config = dict(
    num_hidden_layers=12,
    hidden_size=576,
    num_attention_heads=9,
    num_key_value_heads=9,
    head_dim=64,
    intermediate_size=2304,
    vocab_size=8192,
    hidden_act='tanh_gelu',
    norm='layernorm',
    norm_place='pre',
    norm_eps=1e-05,
    positions='rope',
    rope_theta=10000.0,
    rope_fraction=0.5,
    qk_norm=False,
    attn_scale=0.125,
    bias='none',
    tie_word_embeddings=True,
    parallel_block=True,
    extras=['capped logits'],
    init='uniform',
    init_std_qkv=0.024,
    init_std_o=0.00491,
    init_std_up=0.024,
    init_std_down=0.00491,
    optimizer='muon_variant',
    learning_rate=0.00172,
    lr_mult_o=0.683,
    lr_mult_down=0.7,
    beta1=0.93,
    lr_head=0.00581,
    max_grad_norm=2.0,
    warmup_steps=200,
    schedule='wsd',
    decay_fraction=0.255,
    decay_shape='linear',
    final_lr_fraction=0.0,
    batch_tokens=131072,
    max_seq_len=1024,
    doc_mask=True,
    train_tokens=900600000,
    max_steps=6872,
    dataset='wikipedia_en',
)
MLP neurons of a small language model. Each row is named by its layer, matrix (up: input weights) and neuron, and shows model dimensions 336-463. Each number is 128 + 24 x the weight over its row's rms, rounded and kept within 0 to 255.
After each neuron's rows, "fires in" lists the words (lower case) most often at its 100 highest values on Wikipedia text that the model never trained on.

L7.up1171 [126 140 157  99 151 103 147 135 107 140 174 188 135  94  99 135 165 132 126 146 129 104 141 119 132 145 137 164 142  98 123 129  98 155 106 113 111  89 138 120 169 195 105 138 147 150 160 117  76 139 117 115  44  91 116 119 145 145 126 137 149 148  97 130  98 109 139  80  89 130 131 156 161 115  87 115 108 121 112  93 101 100 159 111 123 170 118  96 146 142 154 127 122 148 124 134 147 178 164 151 126 131 111 146 110 127  80 101 129 151  98 156  72 101 163 117 114 149 142 127 162 101 114 162  94 126  98 127]
fires in: "an"

L5.up753 [154  85 122 132 125 115 144 128 170 170 129 101 152 161  94 134 124 139 134 157 166 122 162 109 133 164 130 111 153 118 138 119 116  97 137 144 138 146 134  95 102 148 161 126 141 142 161 135 125 110 132  93 181 154 124 141 169 117 112 165 189 101 144 133 142 154 147 155 131 124 124 117 135 163 114 135 145 131 150 134 145 124 127 170 113 118 107 144 162  75 171 109 185 161 142 136 117 147 123 117 107 139 108 101 125 133 141  95 113 125 122 123 153 146 127 143 126 143 118 140 111 141 122 156  79 126 123 146]
fires in: "on"

L7.up1202 [113 120  99 149 145 150 134  95 127 127 138 148 114 107 129 121 147 137  94 122 130 138 173 133  99 112 150  59  96 142  96  91 125 128 131 121 187 146 106 108 164 106 162  97 137 186  86 151 101  84 131 119 132 124 130 125 112 138 148 140 139 140 148 155 122 115 102 112 134 100  88 152 147 125 135 151 143 131 127 132 100 124 156 140 136  83 180 142 136 112 119 120 104 136 158 143  94 138 158 181 107 107 150 127 123 121 137 117 155 135 122 139 114 101 135 124 158 112 123 113 108 135 154 144 114 159 133 103]
fires in: "the", "its", "his", "upon", "s", "death"

L7.up1476 [110 137 137 123 130 146 136 156 107 133 172 176 118 171 131 147 146 150  78 132 166 180 125 147 163 162  84 124 129 142 105 141 119 135 105 142 119 120 113 138 104  79 194  94 157 145 118  94 113 178 122 155 110 138 126 124 132 121 125 137 125 152 137 157 142 150 133 141 181 163 126 105 141 131 178 120 130 192 139 126 101 116 115 118 104 144 149 120 118 110  75 106 156 122 107 106 169 121 107 139 168  89 103 133 133 144 201 121 187 156 133 124 144 114 126 144  96 100 174 111 117 116 156 132 158 144 114 126]
fires in: "de", "a", "la"

L5.up341 [127 148  96 133 129 144 134 148 136  94 109 131 134 121 111 160  95 153 148 106 114 106  85 140 125 144 134 156 115  90 173 133 154 102 144 119 156 164 152 180  99 111  73  96 104 119 121 140 138 134 105 144 145 125 109 115 101 149 158 124 115 130 183  99 115 133 166 124 111 162 116 122 112 108  85 148 105 113 123 125 148 134 158  77 106 124 110  66 142  83  71 112 110 115  90  85 154 127 143 145 135 113 132 123 173 121 101  71 125 138 162 118 119 143 107 157 152 141 124 109 139 122 181 102 167 118 160 143]
fires in: "of", "to", "by", "between", "young", "with"

L5.up161 [136 150 148 125 132 144  94  85 125 112 186 130 175 140 152  97 134 135  92 117 157 148 123 124 119 143 124 115 110 124 136 145 169  84 116 131  98 101 138 116 175 142 144 136 115 133 129 134 132 131  88 139 135 148  82 136 183 107 167 167 139 140 149 125 110 189 137 164 154 142  96  64 115 156 120 154 155 143 106 131 112 126 181  95 145 120 149  72 158 122 161 128 159 123 102 105 173 123 145 111 127 149 129 104 107 186 134 120 131 125 114 149 149 118 136 142 167  98 142 178 131 128 137 105 127 143 139 131]
fires in: "of", "other"

L7.up1348 [112 128 189 117 124 113 113 113 119 111 164 125 202 154 156 129 154 139 100 125 107 162 143 142 142 114 159 144 119 126 136 150 165 146 108 104 126  99 136 137 140 129 173 136 169 131 130 161 170 171  90 182 125 139 150 137 166 167 137 159 118 102 132 131 129 179 125 123 137 107 157 165 174 128 117 116 150 130 145 148 134 143 137 194 144 147 118 115 109 128 133 129 137 135 142 106 129 149 142  79 152 101 105 163 106 128 117 154 151 110 148  58  93 128 140  86 127  97  89 142 124 158 132 103 133 142 127 161]
fires in: "from", "of", "john", "on"

L7.up1620 [159 151 119 145  93 154 145 116 140 111 101 111 171 131 148 133  91 118 168 122 106 138 164 138 150 146 140 111  69 162 134 141 110 135 160 177 114 123 121 104 128 210 147  93 157 124 112 122 104 123 147 106 161 135 156 131 122 119 127  98 132 167 124 143 105 122 139 107 147 148 143 168 128 110 121  84 100 117 109 127 181 136 109 101 118 149 141 107 107 141 106 142  86 124 130 131 140 104 185 117 142 155 120 152 120  69 174 121 148 100 188 129 114 136 172 136 186 184 140 145 143 136 128 132 129 124 118 135]
fires in: "american", "a", "english", "asian"

L7.up141 [144 141 115 118 121 144 145 144  92 141 106 136 117 167 125 128 141 125 131 162 127 127 166  79 130 112 155  95 120 127 132  88  88 126 140 120  96 155 166 132  70 104 111 126 122  78 132  93 134 140 116 164 138  82  75 142 166 130 145 139 100 141 106 124 120 159 145 178 117 137 144 144 160 142  96 137 128 187 122 140 143 125 121 137 172  87 131 128 149 171 129 123 118  68 126 163 143 187 131 136 154 132 102  96 128 122 149 114 109 104  84 139 148 148 139 112  86 136 162 102 110 186 138 104 128 134 131 123]
fires in: "of", "and", "name"

L7.up1751 [132 119 148 118 122 117 134 111 113 131 131 111  89 157 116 116 122 133 115 121 138 115 144 131 141 153 116 176 108 122 103 143 118 117 134  85 140 124  97  98 120 144 137 145 116 130 134 128 164 139 155 102 143 115 137  91  80 122 141 140 159 140 126 161 141 130 150  75 117  91 115 122 103 146 121 138 146 171 196 115 101 174 147 145  90  93  80 134 124 147  95  79 104 133 112 107 137 109 116 121  83 107  89 118 119 102 146 129 105 117 161 110 110 126  79 140 123 155 131 106 100 150 124 119 133 143 154 152]
fires in: "united", "and"

L7.up1755 [ 95  93 139  87 122 150 102 147 135 118 115 146 135  99 154 148 134  86 113  93 150 133 136 150 123 133 112  78 104 132 124 136 119 147 155  98 133 147 173 144 138 145 105 166 117 168 149  95 137 105 153 145 106 181 138 132 112 133  83 152 112  90 137 131 115 117 158 155 102 117 112 132 122 146 117 134 161 144 168 118 155  99 105 144 131 109 111  96 143 118 142 121 141 128 107  93 164 168 133 127 137 127 130 189 114 139 136 176 130 181 134 152 165 116  92 142 134 113 134  98 149 117 107 107 131 166 163 157]
fires in: "s", "may", "his", "her", "side"

L5.up456 [ 88 140 138 172 129 127  93 119 126 134 134 135 137 170 139 128 133 155  99 127 154 155 146 137 137 119  91 126 137 161 132  92 130 108 146  83 157 155 100 117 104 136 109 118 132 134 128 105 102 159 111 128 163 133 111  81 133 125  97 121 137 139 113 124 103  91 153 106 146 125 133 150 109 110 129  89 129 117 141 115 103 111 146 144 144 133 106 129 143 134 124 101 140 118 151 117  80 171 154  88 118 136 118 117  77 165 120 173 133 152 166 132 125 124 106 136 125 136 139 124 161 149 127 141 165  92  97 167]
fires in: "or", "for", "but", "just"

L5.up2212 [146  87  55 127  93 127 126 150 116 163 125 160  84  97 177 120 132 139 170 134 137 125  94 137 158 106 126 150 149 128 136 144 125 102 112 117 173 101  90 101 121  95 109 110 156 129 102 151 133 149 103 137 175 147  74  98  98  84 111 108 120 111 102 132 136 126 120 121 123 179 127 119 108  97 140 154 141 134 106 109 104  93 129 152 101 134 160 171 135 137 163  99 138 121 143 159 164 165 142 125 108 124 103 135 127 142 102 123  95 131 122 137 110 113 153 127 151 138  85 124 112 151 176 148 108 123 141 117]
fires in: "for", "per", "by"

L5.up1172 [145  94 165 171 145 183 135 107 138 134 127 107 112 126 131 101 128 160 135 113 142 142 137 120 113 159 130 116 165 148 141 149 147  93 140 111 156 130 168 181 156 125  94 118 108 125 112 106 153  94 132 156 168 133 122 121 153 141 105 130  94 134 137 151 138 119 128 126 161 143 180 158 149 138 115 138 138 132 151 196 143  83 123  97 154 129 116 134 101  89 103 175 122 134 135 140 132 121 143 143 128  60 115 120 118 157 114  97 122 122 157 150 140 109  89 150  87 109 158 121 137 152 117 104 120 153 157 138]
fires in: "most", "not", "has", "than", "almost"

L7.up1570 [101 144 170  98 144  87 118 115 146 122 156 128 151 106  63 137  84 147 168 137 121 155 146 135  88 160 141 153  85  95 115 141  91 112 121 129 107 116 124 111  88 114 150 165 112 150 126 108 139  97 153 116 126 143 114 137 120 119 103 151  92 105 137 126 103 184 114 114  72 104 101 151 144 143 142 126  90  90 126  91 148 184 101 139 109 118 137 113  93 115 112 129 109 135 169  97 135 153 178 143 125 113  65 150  56 179 109 152 100 161  98  77 145 173 126 136 108  83  91 106 140 128 115 137 143 117 109 172]
fires in: "an"

L5.up727 [147 109 170 117  68 149 133 148 130 129 106 181 160  87 104 123 153 153 129 147 139 118 131 109 125 151 144 157 131 128 136 154 104 128 120 124 134 131  84 108 121 118 136 155 130 147 138 140 160 103 131 185 160 141 132  86  93  98 138 115 111 123 133 143 119 118 133 120 130 106 163 126 122 179 140  86  75 104 119 136 117 123 150 141  85 121 126 108 140 162  92 136 125 151 151 162 168 135 104  73 123 129 117 127 150 152  98 102 138 145 128  79  98  93 127 131 164 134 150 141 126  88 141 122 125 136 129  94]
fires in: "a"

L7.up1581 [175 137 108 119 148 164 142 100 120 133 126 107 147 126 134 133 148 141 119 125 137  96 122 114 109 161 128  93 150 145 130 159 152 146 122 134 133  92 136  67 140  95 118 151 153 147  94 130 123 156 114 171 128 168 109 165 142 126 207  84 138 152 159  95 117 124 140 179 135 143  96 104 102 123 133 149 128 144 165 110 134 186 138  80 142  98 112 149 101  98 185 118 154 131 130 142 138 111  95 138 101 142 137 100  93 145 135 156 134 135 106 140 127 137  94 142 144 155 144  32 162 137 144  96 117 133 141 177]
fires in: "on", "as", "once"

L7.up76 [159 101 150 143  86 113 114 160 129 106 137 115 122 155 134 137 111 122 145 125 176 107 160 142 128 111 165 131 156 105 105 108 112  88 119 153 139  74 139 155  96 128 119 153 139 133  71 113 139 130 123 105 164 146 136 117 132 138 172  96  93 135 131 114 128 115 135 147 134 147  86 129 112 149 129 135 152 114 122 123 132 127 147  88 145  89 163 126 157 139 137 141 127 104 128 129 137 117  90 122 110 125 118 152 146 144 160 130 134 147 179 148 115 119 108 157 113 114 130 153 114 153 170  91 152 126 100 142]
fires in: "united", "women", "her"

L7.up1007 [103 138 117 133 167 135 138  98 123 156 161 128 146 161 146 120 151 133 143 117 123 106 126 118 121 146 140 115 136  90 100 145  97 142  94 121  87  76 113 118  77 145 148 151 157 113 181  90  86 119 133 146  99 126  96 134 113 102 107 164 126 145 149 101 171 140 155 124 155 141 132 108 136 137 120 118 116  92 130 132  98 101  93 125 121 122 105 133 117 169 128 136 102  87 147  80 108 144 147 153 132 137 163 143 130 133 150 141 114 162 146 157 125 142 128 165 155 103 136 126 134 157 131 110 156 143 127 125]
fires in: "an"

L7.up2038 [123 126 171 139 114 129  98 102 123  90 109  90  93 136 158 148 120 110  89  99  91 104 137 157 102 170 125 119 150 120 110 107 133 149  96 133 110 141 121 179  95 167 150 136  95 137 107 139 108 117 116 111 122  99 129 119 151 163 126  94 104 118 123 118 141  90 138 103 144 177 138 107 120 136 150 140 116 118 178 120 161 139 110  87 123 109  75 132 153 103 168 116 144 135  94 184 138 117 146 144  94 132 169 126 159 167 118 155 115 109 114 130 152 126  74 124 152 179 120 160 113 131 128 139 150 105 118  95]
fires in: "and"

L7.up172 [134 135 106 170  82 123 175 128 120 113 118 137 105 102 155  94  99 123 130 157 115 166 100 108 124 100 100 132 145 105 154 116 144 161  94 149 126 113 120 125 145 104  88 106 104 134 125  95  85 153 134  97 152 164  90  93  97 157 121 125  96 137 100 154 111 116 148 102 135 147  94 109 139  93 129 105 127  99  78  90 160 125 142 124 146  96  84 110 142  99 159  85 140 121 128 121 134 134  95 170 141 153 113 155 139 165  92 163  89 120 117 147 131 110 125 129 117 132  92 122 139 165 129 119 146 110 176 106]
fires in: "not", "to", "did", "more", "than", "quite"

L7.up1264 [115 108 141  67 125 124 130 136 121  72 141 139 141 175 110 122 137 159 114 148  86 150 167  97 120 121 118  94 101 139 105 114 118 103 139 151  88 103 104 102  53 120 121 174 150 124 131 142 107 142 133 134 101 126 134 160 137 123 127 135 109 126 145 131 105 158 162  88  96 124 156 115 115 144 110 141 121 159 131 155 141 156 105 110 111 140 124  88 165 161 160 159 133 150 101 125 150 120 142 139 102 104 118 130 146 153 130 147 137 140 138 123 142 126  69 144 160 174 115 120 127 128 170 142 114 138 172 111]
fires in: "best", "of", "outstanding", "for", "in", "on"